MLP neurons of a small language model. Each row is named by its layer, matrix (down: output weights) and neuron, and shows model dimensions 160-255. Each number is 500 + 50 x the weight over its row's rms, rounded and kept within 0 to 999. Numbers have three digits each. A neuron's up and down rows have the sign that makes its largest values positive.
After each neuron's rows, "fires before" lists the tokens most often just after its 100 highest values on Wikipedia text that the model never trained on. A number after a token or word is its count.

L3.down625:471452478448455500579487422409478447487476399533398438585532540487479469589552449499474390532563485487569498502410474476506578454464441468483517455551586372557519460513401483442526423538601468438503521506477460505547474481488418475458487549447516534589554589468545531428433459447532390544
fires before: " |" 43, "ko" 8, " " 6, " of" 6, "+" 5

L6.down522:460462554477561544539509466518509472559458481521478470480496497475546568491479512455564549525412419411549432461465520468550486503559456473473500441593502410463491455441463496442459525536411502503461442545476515501486424473523498417424532503501535520437559510523442476433529503517568493449
fires before: "==" 18, "s" 16, " |" 10, "shi" 8, " ==" 5, ":" 5

L4.down172:510511516497572474514540521412426514540487474464536544480404494536584424510483455518501496597506475503491386458510489473459499491480481516566570517561561542596547483460410495463526500528572554489476519448492586539483483436546490540534460524508424507426600470505411532468565481365551482521
fires before: " |" 35, "." 11, ":" 4, "-" 4

L4.down481:480462475536511478423588562500500457507487512501431497532514582548541442463487480434519484452498507557494537513452506581539502478521506512497522460425475364470586482439550538575515364612498581541416456462517546489667489555493466497431475441415502499530463524535500427418493509532492475477
fires before: " " 36, "2" 22, "1" 7, "4" 4, "9" 4, "5" 4

L9.down698:479517574482526444571504551462430498484533459449553481581448542507436552404411474490535388470597490454543435488569551489544503408502519509530449498599498461514502555552496391519561524506507524528502382527540434434475507494472495543461604444480526526506551496532489537431577439501477478485
fires before: "0" 19, "3" 13, "2" 11, "9" 11

L7.down143:545481495437431613461459507521467529601464498484567553427492467497574437572494542580454467518490564521422538496527519584556526442494500503454430513462517475498540516480392505521507432421535614582467591545537460535467510507460493601397435489515547543504502504487430527530451367503531478457
fires before: "," 41, "s" 7, " he" 5, " to" 4, " " 4

L3.down784:528551449476547522488540547565502486545579503468589553491554471513503567494491534514488489531475532494501469543464490528488415444540453599467471536677476476547506412505537481513558466408469419584500467526584514460539562462459507453472387481466553524533580466602449557489419443459444455511
fires before: " " 62, " in" 9, " December" 4, " from" 4

L7.down340:500418548475572479510563488567529470468611582454504522544537414549561505448595520507583490499472476560524547505492433499580522590525526544519469464456405484580500470485469539486415381478475472469391440452506467580556523520481466538521474524545474504546547427538572451481419571422456500565
fires before: "2" 19, "0" 16, " " 7, "9" 7, " Team" 6, "or" 5

L6.down802:549520562545481504582542374423459502586520485480467452442548487434509453542602520523583466495513429558487572526584541460486514459498443539445447483532459597466530536414469484460572550466533497585520545481410489522483586536515476543529587456454507530445562462485443643468519517481533474505
fires before: " |" 38, "ural" 9, "|---|---|" 8, " /" 7, ":" 5

L7.down150:445504409491390497545580530546410541445578528378450536569451518458408413423521554423533479472490571549382566564481499465519471559532450497496432460509564539500364498477491523552436511602466569495469525539633568554416580479500533533520526475480529525438515434484515576422496477489372480497
fires before: " the" 50, " which" 6, " its" 4, " them" 4, " " 4

L9.down416:497492569581452574541370482537510525577521539475463470436410502541451412553461509485462454467591626519424554559457404534463519504498614488530591539426512529585584602477473533493462456495538502501523551457550480530478432523475486582561460515474504512538482534526507467472501473558538598459
fires before: "s" 71, " " 4

L8.down912:470416471514474544494540444482507484593528547451534524532461359426474433536582506593539611475596521454417442515487532509519454496515483454429525503503368440559482560578490444544465434401434496528443509574503513411483467496522465479464456500433502492525538535524601505498486432493483545528
fires before: " the" 19, " to" 18, " her" 8, "s" 6, " him" 5

L8.down322:490464503408405533590495456487512462479463576495458500445518523430488489485421540505452438477499525483528532508472530544482543522597520426493573467471469502537489475573478500529545518479549524596502516479606592453511497484489585519547476533575559534584615458509537498481568659521634562421
fires before: "." 33, "," 22, " and" 11, " to" 4

L8.down589:530477498443569504508531436506521378548527439459530501454468425536543535494500545515562493596510527477504499487567413402499575508521522584519494514377562304482459538517556589483455475494493472521471468506454425454515509461430440478492648449433479459552573509463557511490500522491435426456
fires before: "9" 26, "0" 15, "8" 9, "," 8, " " 4

L8.down163:461503428553498449481542548490495512550560452494460552548510500494500508516481590479451492549571574513548545460465500432580552433482507530466492535375531489464535514546579606519469472431539491426465539597562486533646496581443461565434461486536461501399437518490521370419474527477538535392
fires before: "\n" 23, "|" 13, " of" 8, "|---|---|" 5, "|---|---|---|" 4

L7.down440:414464542558496444545502461531536474473511579495411510457475537453550498561576494492436508428505473515490451488554531406524556460588486490572543494505428533546589538496432495410423536520525570522546554493512495505566495583484438457535467534410406645427457405546442557456508450455579497546
fires before: "." 38, " |" 25

L8.down407:529481545464443506598535533520451465468473433520554464566515533454438511588511402511476567518578497372567434479552514535470439513511458550669470522552531464488462548501541567523507421496513488548617515507599435542508512563390530460433499578489583536457576488503438498556566450506469427455
fires before: "0" 33, "4" 11, "3" 10, "1" 6

L9.down916:585405474481577556551569569442505492516479485475462512568522467504577470441513568523453473610494485444491523490424395477493467478562478504509468445451494509494433436437604521546480479607420516524527515463548435489514593490522515516520540566430498497550460532501366534524541504561408503491
fires before: "0" 98

L7.down923:429480548436443497508535543477418566498484583415514516511536497488444513530508555518486460510442459479455497437473480555492446409459584544527524481463488500437495440521580490462488544586504463557590457540584547529503487508456548498465578521530512467561470544555525508582484542550459506460
fires before: "1" 30, "2" 16, "3" 10, "4" 6, "7" 4, "6" 4

L9.down791:380472496508450429500431433515355470539447512563545476398577544541490525501427573547598448458427533517511569501458538503594514550544582406545546477531477585567510405535525530623558542481525419485463604486419546469540494573498519523507511498558470563528571474555511424531488541595511526474
fires before: "." 30, " \"" 9, "–" 9, "\n" 5, ":" 4

L7.down114:499412527552437510494484504490486486512469513588539470421530502465537502514583440454514471587521441503436556580523472501501473530623472553455462578598513535484572430455457419423503503482551538558550457453410418565623514573570570536494505443499468542483498547452514408431551491529466429503
fires before: "7" 43, "0" 34, "8" 6

L4.down675:470499533555540467521471457480519461472523504490443592508471470516519488594529595576366461471644465544433440504479456514552561480596430436581502553502469448482566507589478560437517474504526525499537420512482583473611478544539472571557531411508479614531471543501542531479531460538451546495
fires before: " " 61, "0" 24, "1" 4

L6.down126:453458607404571489488492474418376515420384527572496438483592527494622444508488429532468502578485466485558551510431454536520469549483540493582417503500542609460511597473524510504464425469513468556540467434534508527558544530455418517586485415496546484443492508496457529509557530552584478493
fires before: " |" 42, ")" 7, " Apps" 6

L8.down850:540489453535547554463579465577472474541462511561612455529504551416451405553539526499477531445473528429532477570470494542437549498582546513489557440469545535452626488506539475487560519519565515531561478533480496455528525513535539558490513455413467536471582454498409528538458520418501547533
fires before: "0" 35, "s" 20, " century" 8, "6" 5

L4.down606:487516544496430589438525453502439577478457530446537573577444441521547462428478495447575442510558522421468498474454446368519375456524491560401516526479551542445456599529536529495390500544437524335424497512488536480449482548463458562456505526450460478472489443565486503509534611542496483556
fires before: " |" 34, " (" 16, "," 6

L8.down933:511453522420470495512562489465468465450523544429535407502495503513570498555512466465515490493538519513492578457473406438484412413506379490442450552534550538470434419468537485440419392442576455556406495452500519493506460462565567562555468533467498495478563485464491500518493519481574525479
fires before: "\n" 84, " |" 9

L9.down485:434460534475481478477490529501548446531535442484564480487478413515547507543487508543463496511552536409520622490489538459500468527572536498531429486480499451426497527416533465509504490538517443457552503527409498488468540534478543530507605427568522571440521535677579376543482502487475511436
fires before: "1" 23, "2" 18, "3" 14, "4" 13, "0" 12, "5" 9

L3.down56:510565420387439511395527418511456391523520466562472441455471514536484439565445481575533372486536461518419550521500489569514479581465448481485465443472562525498543578495492571451544465495360565481496500429564511545528506521486531469460402452440527565490570451537490407516487517420511466459
fires before: "," 16, " of" 13, " and" 8, " from" 6, " in" 5, " were" 5

L6.down887:437579443456463482534508484485436409559517548436582526540397488423511532505588483543504438570529498476580583470554393452548451514544487591505565529472497450481467539525494536461510486465463518428471525482523574451495545476527553520519523439570503457550514441506515467421515567430457518505
fires before: "1" 33, "2" 18, "3" 6, " of" 6, " in" 5

L7.down539:549582580545392435435433517512601527491565492467524501478522447516513517402524463572494487592384482460490509539506455564468610512503548465515476599443477438497519456505517532527497490547523530520615567508478535547496467465449422474556506453524532478498451497487542539517522501432509486544
fires before: "s" 90, ":" 6

L4.down183:461481480546547492515525539515329480527544565492494458489507482535536474419473415512500562582618454396504473603474477454489471567472589474494450452472552500450530557406488506466512514477561499506498499582542529407417535459582510562420519442528388465604496461495656536520469551563500400544
fires before: "9" 59, "8" 16, "7" 11, "3" 5

L6.down345:445485484456462496494501494402439564552484503487496510543451535506510477479474421534475440498546582508447560565453457412372466470562462474442511573543561575550486422546588460543522541414480594473461458467516472443486515542470506514482553523490539509606475467445455396439453479614506594509
fires before: "0" 36, " as" 10, "%" 5, "," 5, "3" 5, " " 4

L7.down513:464546553561449640511503522463439453550520473496534435533520397483581589462547569493512531429491507593477462531540453474604488494505468582452536530437503517508448506542405574513450481472584475366525510483566506510458469471530459515393404458517505518562539505623535468416476504461437528594
fires before: " " 49, " December" 5, " January" 4, "0" 4, "1" 4, " August" 4

L8.down377:572510467429474474497526494537476456551485481457494436521593490430512521544633480397538398533420465389534473516523452539499466621498489475543476491469554552433493483502550515483538434474554541467451470489440485545417511519552481481515462451506447470522497471473453593553491552608495473541
fires before: "0" 37, "1" 15, "6" 6, "2" 6, " " 5, " |" 5

L3.down833:417453500507481508499441566480501470580457410490473491544536540497420393476576428525597431541644514486455467572496520503522561531470455453536516501543475482464492592500434513500511443437475561614536428434659441557517638531521456428554617521679458487541481557417500503534582421446544477534
fires before: " " 50, " |" 7, "s" 6, "==" 5

L4.down448:461515496507561542599485508495438554530495478523555548435612387569546556474593540554406517456477587498635527527497485473608583552508533503515575525567478530461502539458420441573475510472466573595524611534460531420506435638516533486570451579466460556500517473465536509473533515505597485512
fires before: "." 50, " " 7, ";" 4

L8.down55:397555533495577527452522525568483510517597571504483499528525453575529494465411401480439576546537596468503322454450469572429483480568529565572515461431562457529579544493516495491530560488544537544642474518495574536529427543483431490560596461488534503448465490477391504531403588461473471459
fires before: "4" 52, "5" 28, "6" 5, "8" 4, "3" 4, "7" 4

L8.down67:385517513493478511563402520584489504598554532456425514512416450537409512522486556452510473463490507556544421519445449593493442493521517513479464488447426560507489461506557470548561473594532518550608432572515436453381474564492500429600633557452467542489546502395510481528460479572477521447
fires before: "%" 46, " |" 16, " " 6, ")" 4, "3" 4

L4.down872:470497434480506501523491469406565446451525489458501508488541487491553412535482450535523583472449507459501636442668505476473488463507556520481491523449552516515429486510441554391460529447537571510412466514446472516525535491550497490479499566517521576477484525509527535447524489514545501351
fires before: "1" 17, "2" 15, "0" 14, " |" 12, "3" 10, "." 8

L8.down780:418479489521422491547424492545483449451519514437569563504581485474501452459512540515409451539457579494481537555513542505541546480494565514456460421553450420547533482529502457480500579428471496513523479497458504457529500600511531458410472555495506520502480484509504529483486600528452562505
fires before: "." 43, "op" 4, "ive" 4

L6.down542:438541506478439484522543460524558496446537405529449464482449533437563476483507458398450501561486443524504500460612509433538486557528525563553431511481508547554480546418321436490533468455478545497486502446455549555593533495482421370492490574490510533543446485552427550435538448558558498500
fires before: "2" 15, "1" 15, "0" 12, " |" 11, "Gls" 6, "3" 5

L8.down616:523607575525426510462526481488578479581565339523509462369492563528504513441563537615544505519452499510550433454501456488487559469469535486503508451488448451501464500561478558564512504533416487476438530518564410508512541378456493474553379536484489559478551472486567512422510558543500585585
fires before: ":" 88, "s" 5

L8.down694:535552533455479539448515466519451504524496536473444460415572561502504412590462521501482529424546493527617415489479572414553454458487593555440436460427465535533506472557459539630465484551506427493478504509426452550510447463493546531572569611451544574509501498571515551593477502485488520501
fires before: " " 52, "′" 8, "″" 5, "s" 4

L8.down569:402537449487605543438484520430536526461514430569435504493456464516488480509488540543523584566517424542519486456490519487452429420505520428467531565434517478525463458570500465489447501486463449490491515482447455453496517438599501455498474468444565470589514517512592575515442459468430464455
fires before: "\n" 36, " the" 9, " " 8, "---|---|---|---|" 5, ":" 5, "ed" 4

L8.down826:497450477483469475542467452450438451572498545501430435459495426558468585578493515461476485589511439456577509508453536523508351562602544503573507425576498548539494429587594433536523481511487500489562524538460471568456435494445474509395459505518527438557529499478528470500477565586621505420
fires before: " |" 24, " (" 14, ":" 10, "\n" 7, " Apps" 6, " " 6

L6.down269:561516416478508462549495512493507453521536570489542456515375490460514548513467416461536591454600540522567493553493456475511423410469526529540554490450468484441520577568381586428457457463602518467508479540477484533585466460543486498418473593477550505512520427583436630487526520417522567451
fires before: " |" 38, "," 20, "–" 13, "0" 7, ":" 4

L7.down171:506440522517508507555487518470481455561499473469535466499523474517523515390463422448485479481526491523592405517501518545508455414617458488483490574544447462549521477531531557501431481591477488367430602492429468421506631487524463546530458636540575479535424497458474523453536445538417561509
fires before: " |" 44, "0" 13, "1" 8, "." 5, " " 5, "3" 4

L7.down66:475473501432411479530552486504509458496480588527470491411466554535502517479481499581511497425430426516527489565489548495465424535460401530442495555545500603543390509493548502534467448556494577499483436519493549494520517426461516458509319423460484554475536578568457441545505556502482416558
fires before: "." 18, "," 18, " and" 11, " in" 7, " are" 4, " of" 4

L7.down116:368491569465457480439453513527532432506480509528485492447476403404555428569581509441542498535464470407491502582451495486468548482587493505497450512517504523554431474475497491503526536543572485636488497540419431506507505410532425580566496425522538530410491461500420512527448524525475529512
fires before: "6" 51, "7" 26, "8" 7, "9" 6, "5" 4

L8.down165:539509500455491490526586503524523403444462496459456525569468554513560510575549481478546514517447598513486510563422547599506523484510410483461427514475516489554559447476398536508522432471532478543542470452511557588501462591492458468522550567515495477518578490515415439586414644454468499568
fires before: "2" 73, "3" 9, "8" 4

L8.down424:530510443440422533581537556579491502467540453485465454471446506571545516524492530437602466527464531469431522592517484491463444511568486526503473512477618467516559534494441512482605483424523516585599406534497531437442470488492514544498491495543529592514577535549522425510432471546522395456
fires before: " " 39, " the" 22

L9.down861:485545505550473497497450505519472464443540522500428503571531465543553482486618413479489520452634449455452497457376582398524453608488448522490533478569460567426457461524523468475559489503521496500478481560505422469491587498537520445446481536491491493569490515597551466504458434426598462498
fires before: "," 22, "0" 14, " |" 12, "4" 6, "8" 6, "7" 6

L9.down343:456514514495580524523505554455472554525431550474540561487615477460524539524621422495475489516453493528499469429495536508476503509484498499495465543524474496478525462549555431473474452431459427420426543512554553459546454532502548547437664580474481437536536506595515456420462538521514510596
fires before: "\n" 30, "-" 11, " |" 6, "." 5, ":" 5, " (" 4

L8.down494:543516437480389393489582606495549445632468486582557561450501508420532515528508519461517514507437405532458518526463526457546516519556475450518520545407501660449431475519560457543456471492548495536489550501501522508433530451463556461428419542498446466593622442432542544485574612470524411547
fires before: "." 20, " and" 12, "," 9, " with" 9, " by" 8, " in" 6

L8.down592:432548525520436463427530409539567418489463485526532471531489500521509483480543452417466549554567550541535448450501428627515490548465479606492519452537516539586450445477507585557468555586444557540544441522513447511541471499523417530573626532488487511444523600491456384530526587425518489402
fires before: "0" 41, "1" 11, "3" 8, "7" 7, "5" 7

L9.down127:499459482480542474453549613516516526490478489437611570455517539542471517493468488510432591522591446539582451526553515530507531426474416463550552514470532515472597438515490534639458490484525502545559502550491464399528519529543524477551614469529557501505532495536543511512564411522485470495
fires before: " " 47, " the" 11, "1" 4

L3.down747:458540568475447438437448565478437409547657404488538479523525592523542453463506485387467464444455489526574476582484388530446511496497500512501542498452475525465500492519580496432497473524447539460449617523566510475478552529489496519457469460439470499489527479444508441468553498558470483510
fires before: "1" 37, "2" 25, "9" 10, "8" 10

L7.down525:456493549513497539530433500533455492468505537437536587450444439475488467562572418449455504532429482541454419509512535513510420528496507559512472448493555488462470568451474431426513518544489441423439524463527518525506542463569519540515490479489560487541543441523492514453430559581542495513
fires before: "\n" 31, "The" 10, "In" 6, "A" 5, "-" 5

L9.down268:478561526473413494475530414489466600552501562503447561470460468468507508426569575521502445523429490452558544508564532537518442480531568581568503508566467498506482500517473457504417451493549430552430479557481504439506615466505464556540585455505550575465476528482530485480516482412533482485
fires before: "." 23, "," 19, ";" 9, " and" 8, " (" 6, "\n" 6

L9.down807:509429463504518541481561456633522507504491487428498518502492433561559584464534436510473557456541416365477504477416527552512496446565613471540526480524632537475565537594541529562469557537467477605477471548507543509486440435539458608499392500488544465520443462371497524479548490527474467580
fires before: "4" 25, "5" 18, "3" 17, "0" 8, "7" 7, "6" 6

L7.down886:561507550543481441563611393505535499540456461517562569411539462532478459580430562519476518436524536516470491563389484526543444481501448575538442512487481475510621560562471500484470566465537496456544598567560485491472505486502538581472527506597483457491549492396489493416484467443499472560
fires before: "1" 21, "9" 16, "7" 13, "\n" 8, "8" 7, "6" 5

L6.down82:478517582551489540521580493550490429605490456507430493561512522543484619549562574509574537486448472479508514583453455520556388484513542438500497554508499471580473347406484478492577559518518504443563444487529472507591505449579404496571574498481599557436525399552550412425376531488585535589
fires before: " |" 23, ":" 23, ";" 10, "″" 7, "s" 5

L7.down780:438447457531545557511494540449659495520541478443540530389506459560532578522475442424519517475532518461535482430462538498472486504410579488564453410430509510568458600454495547534553528519557582505436577576472483505489477461512472580564403471498601493532510460401537467620488454555509527460
fires before: "9" 26, "8" 17, "7" 15, "5" 10

L7.down206:541556484539500532489561482502349512553524400505512481528522507559507512530550518443451456467453493535550503567555448501532506472533518615436502455421531516456457482476496466483458496548476504437498523549468557440419629546567427516521509469431514471548450452452476522563510538416494499467
fires before: "1" 26, "2" 20, "0" 19, "4" 10, "8" 4, "5" 4

L7.down123:419469546475498526456562527470518543447472544520602463524506500503482466525603486508446555471493476549491555434505452585575473467420522514560455482605537533423468486574550550543548487550424543534550518442565407533502501482466560516517529547567438509527497492451583525551520622448497534466
fires before: "0" 31, "4" 8, "6" 7, "8" 5, " |" 5, "1" 5

L6.down99:480476567415496486427443523463539453502450462486582546592547520456500547433570430512462521498544398559474520572518529513423502451438494425443558542489481460505512510520469428557550485457509486483482488454527488340506576563556532454518471562426554480516487454537530520542511476512494448529
fires before: " |" 31, "″" 10, "p" 9, "." 9, "," 5, "–" 5

L3.down533:494501441428522539481413460447527584546526541547528458536414389613389536504467448445522516463541462497559440503498431570455438465491559566546460478504468542509409487441509457501530497596447416523520557458529447556521565473515580540441491426477500507468503513656422456520432491525498592514
fires before: "s" 68, "," 5, "ai" 5

L4.down487:521539409522399504527550477482543454416502595543522564550522463470544409505462455509510559456441596421469554517493520387530609557562457501575581532555469482440412493515478466528499440550455523455560451496493492477573472514429503504536599432472485438492595559465515591528446395576521437476
fires before: "4" 13, "6" 12, "7" 9, "8" 8, "0" 8, "9" 8

L9.down55:471447467512562552494566601503546411510490460478469494455492450437553463509517508515551506473421543520512457501383505563459539431464450499457628510349512518452561402438510515542521496560464408556472450473548445466472534480525465480455544534488452543490446534546436483543503516508520565543
fires before: "7" 45, "8" 40, "6" 10

L8.down677:466519521485488532510494573483554527508533571514507568437477466536387503611498419545396493534451524556479533490494479483503466474540512500448496477553534554535512518466489565505482493552427572476590429536454525522514535479524561471511587473536527540522516474626496505472474436491558542531
fires before: "s" 34, " |" 22, " " 7, " of" 4

L4.down221:493510492488502465488507525572484446497524499539517482560498563371454574538579597470573489421403500444480577500495527502391495469502437467434521490481505419518552522617514505485500529493482541483460478409521493534633461534421417440601396528486548564437412509581510480494500515518509572496
fires before: " " 61, "\n" 9, "ul" 5, "|" 5

L6.down95:472532481558502582517521517519440437524468503492544500534532450599572534585537458566572452408516518499532555614446457547430428461475483528491406549526565493534436545398451492520594575505496528468539554548454513426530500447527429548519446545543441444573463509524492460489488489444433513452
fires before: "9" 59, "2" 5, "0" 5, "8" 5, "3" 4

L8.down894:564585505452529459511468498513497571404536527536570414602547425472561607443597500413490451481447408553546497497526522485504482482506515441477422382578480533501516470526551531524495462463490575387530512529510565476538542466562410505522475501458503541614500385501478512544565537468521398510
fires before: "," 53, ")" 15, "." 8, " |" 5, " –" 4

L4.down416:529507414538539522562507499534489441538447464534425561441503437488543539512588643531479447554462504390497431479499520542548479541512502459532455502526478439580469450489468616424493500535407433448474467552457506574457497439406451471490515518463470528506568468466510540520501493425525476531
fires before: " |" 41, ")" 15, " (" 8, " season" 5, ":" 5, "===" 4

L8.down632:528467458371441552421502392500539539517456459496541522507440575501431573490516518577473451447483443504452388453436520476498476444614462531382545452527452492445499494612468456495498505572472459439444425500446491535562527622456544446503587570508523480515497464483583458503519466440559510530
fires before: "5" 17, "6" 16, "4" 11, "7" 11, " |" 10, "9" 6

L7.down185:542416519424412507417438575410508469475479520548525524437497562518518499474520526472510431549477454483502620492517494561512498535463437454468446509475483492473559527437449465621515489450471511500429535594557511531528496561465565414533636533543535469533550504516453536416515457458523458457
fires before: "1" 34, " |" 14, "." 14, "2" 11, "0" 7

L7.down660:492473435536550480505612478541543526516525549449518453434551548436395597521479542542544506483522490466561606570417575479465488479544515500525466552523455483405545525471522518566589505462503460509545432475438477477503489500518527546484483473517418476557576468601510477492465665522473499486
fires before: "0" 51, "4" 7, "3" 6, "7" 6, "5" 4, "6" 4

L4.down641:516531539458544472467527494480498483525481530447590516436467480449578444538497475470543432477422447555428511544477504456535469486593497500556524494470436566512590533460509467469466517502501482548456612466498446567442507459450510513386604534530463476535589369431658480537515481543533401603
fires before: "," 59, " |" 6, "s" 4, "ad" 4

L7.down763:552563490490378537528465498445491581398498465590505502458480570472552490472527504516492450438480444491420472454460584453560552517537523493487427566587505537561483519497545475515576529477520563522551408513547575461540508476462448457461452403544560495524423420558489507468499524461629500498
fires before: "," 29, "." 21, ";" 4

L9.down315:456497551481508409566577493573483452550535540578487478462518457429425523433555471556497539531485417527519537481458576551518549581491514543482435473460570473420528512404426512558457512480433493537552483379557498461531408532523486520536567489473459533427554509434574501474471523476446526515
fires before: "1" 39, "0" 36, "2" 21

L8.down687:412543489499497446502603492424461437514605502568507472490502520489494456585509535489539555433473557464533504460441549495561470471462500513614452592494509510587505452589513514417511454486564492501536546555537558533569524533565505472454501512478500467488569584508471530397505402552487476470
fires before: "," 23, " |" 21, ";" 11, "1" 8, "9" 6, "0" 4

L9.down138:559564527414455392435649505471502657544419470425583570548543494532462456419524513483514469459446470499523519546542512560515486393479515555569501461493481451454518486597515510633462470484503520479387497534426458454479538530464460435546548538491428458437439502446459583508484572548466526480
fires before: "." 21, "0" 17, " |" 13, ":" 11, "\n" 4, "8" 4

L4.down79:567577498448434476445564463582522453474513541461542477449576527491428474448603541530548517515385555508485536497545548449508418391495479497548541493503528648554501483529465523538531470541484475554582491515556506517468465517468525621579460523469490596460523421505459465449557505502541509593
fires before: " |" 31, ";" 13, " (" 9, ":" 6, " " 6, "s" 4

L7.down46:448450452411512525441525543492426506446588399438523429459481528467536494524509487491587480473502439484492588558463524511536522581645474458535495525533522464528538421427434589562468544639537574506552534482555506518404590508609488491525564491453470544506550471467553460470407513512471568594
fires before: "," 20, " of" 13, "==" 8, " to" 7, " ==" 4, " and" 4

L3.down564:465419470428395584485518427444519412523550505497450444484539555458511522522479542477496466529528532613528428427504438576566443607492496554476480495482491567364502509541491431458475554509547571570450550552419554472539568524447368518545500524427557473474430527491413540437471473522471437516
fires before: " " 56, "0" 9, "3" 7, "1" 6, "7" 5

L6.down696:500550494545471497531490592506529530441412512446485487469399586560543505507512465494563614538514545556462520526490494542449545467612461619378483514475491548456378468373514521489510499554460492477505440509458586540566490532378454519597578548478491555466442451511549489526486639506560561600
fires before: " |" 38, " (" 13, "\n" 6, " and" 6

L6.down300:522518496423589538499420450482473446516453519478549524447541426496523466559575412530399522492565420493527595403480412409485442528532466480645408536517467506538527463470433520509537455522515528487486533425499390490505433566521480446486513480539456393521484506590540418474542403522477492475
fires before: " |" 41, "." 12, "th" 4, "0" 4

L9.down354:485562406425554559546492486498492511490472541487588469452543546481465589533551515540464534463529414490501496518466453564490524471506452494441466442419447476506530488585469496534434521445458549483423439454441533443518542519478486509455487460367446574470550491460520450489377473542605577418
fires before: " |" 41, "." 8, ";" 7, " " 5, "\n" 4, ")" 4

L3.down53:457541502518556514437442464439424601440502428534508453492512589411528475474437515493519495555574432466557496595540539484543498532514516531428520483557534479572556454537437497440466497485440547443512554433552535555496497519531469457434526492479582586499504482586507534432523513453543542496
fires before: "==" 40, "The" 17, "In" 7

L9.down814:481515512517461553490499502539596475506533532448520607532534434474527523480467521530346414457566460479523461441570438577462543481489474482527471433423455521492588440567522431469516544535595512434500534506522489373476508431515555414472520521474509531592513524483462593504387500524471521461
fires before: " " 31, "." 30

L8.down132:453482487542513507558627491517482494532497475528490511444528473513432389468512450580586452439469485420511574524566434525541439524560505630490495499529545520484412570431548461447568470534518473554509520439551443503481498567533468588498532479521546521542497527501492500497482481515544567434
fires before: " |" 83, "." 16

L9.down226:451438605487461509521421507425513532487472588477422436519438463611418495550499484528512490457531546504588554516446470490536421540466481482547558542513555554478556456372531476515574548506490475484504546527506568492517456483449463495536322478559530606511523488485471483521556475596503537483
fires before: "s" 41, " |" 5, " (" 5, "in" 4

L8.down229:490563522390567476413558590548512543439554482564424495528455527592476479532544444555450536566400480502472516575561493485513504510467551488518512517529486460537523577552501477414501456454472527498579587470528384487579511475435486530582406541516530498491542472445475474577516555500501447623
fires before: " |" 36, "." 22, "0" 13

L9.down904:470470598519479479464503524461505517557488584538502527483502463465499452561561442573532458480476523505459470535429439404408576447456450592533491519489489559488480470515471422526440502444407481509527527551477520440498437493521506495502472430560566443510499586530486534508471498563486559513
fires before: "," 60, " the" 12, " he" 8

L6.down271:461424412576436503527554475538535502476494432437486506575432458427449468464474444535586532497537473471389474451456487462540575471534501504520557490487509465487469506481540641606457504531526548434507466396510445539585538416514471469544515529468430558460593509435409475548527502457420552541
fires before: " the" 38, "---|---|---|---|" 8, " which" 6, "\n" 5, " them" 4

L9.down28:495520436499520527474559471519586492474604541485456444451564524495460371553472547514539496516498573478493631489479477496538509505456450482515528600501476441482508478515580338434490544481317492498507513549494472540474562507577578474388509428500473472500521515488475484479475462579565516450
fires before: "," 17, " the" 15, " of" 13, " his" 7, " " 6

L9.down455:545543501508455551459493399462551515505586550501673548523527386504454480490450506449498484432615495471396474485437460415436514402560440473499504481368469575495525508482463470425467511402431517534460468497550500548458460503546527446625564448487547474490485475481553512528434548555537551432
fires before: " the" 16, " a" 15, " an" 10, " it" 6, "s" 6, " her" 4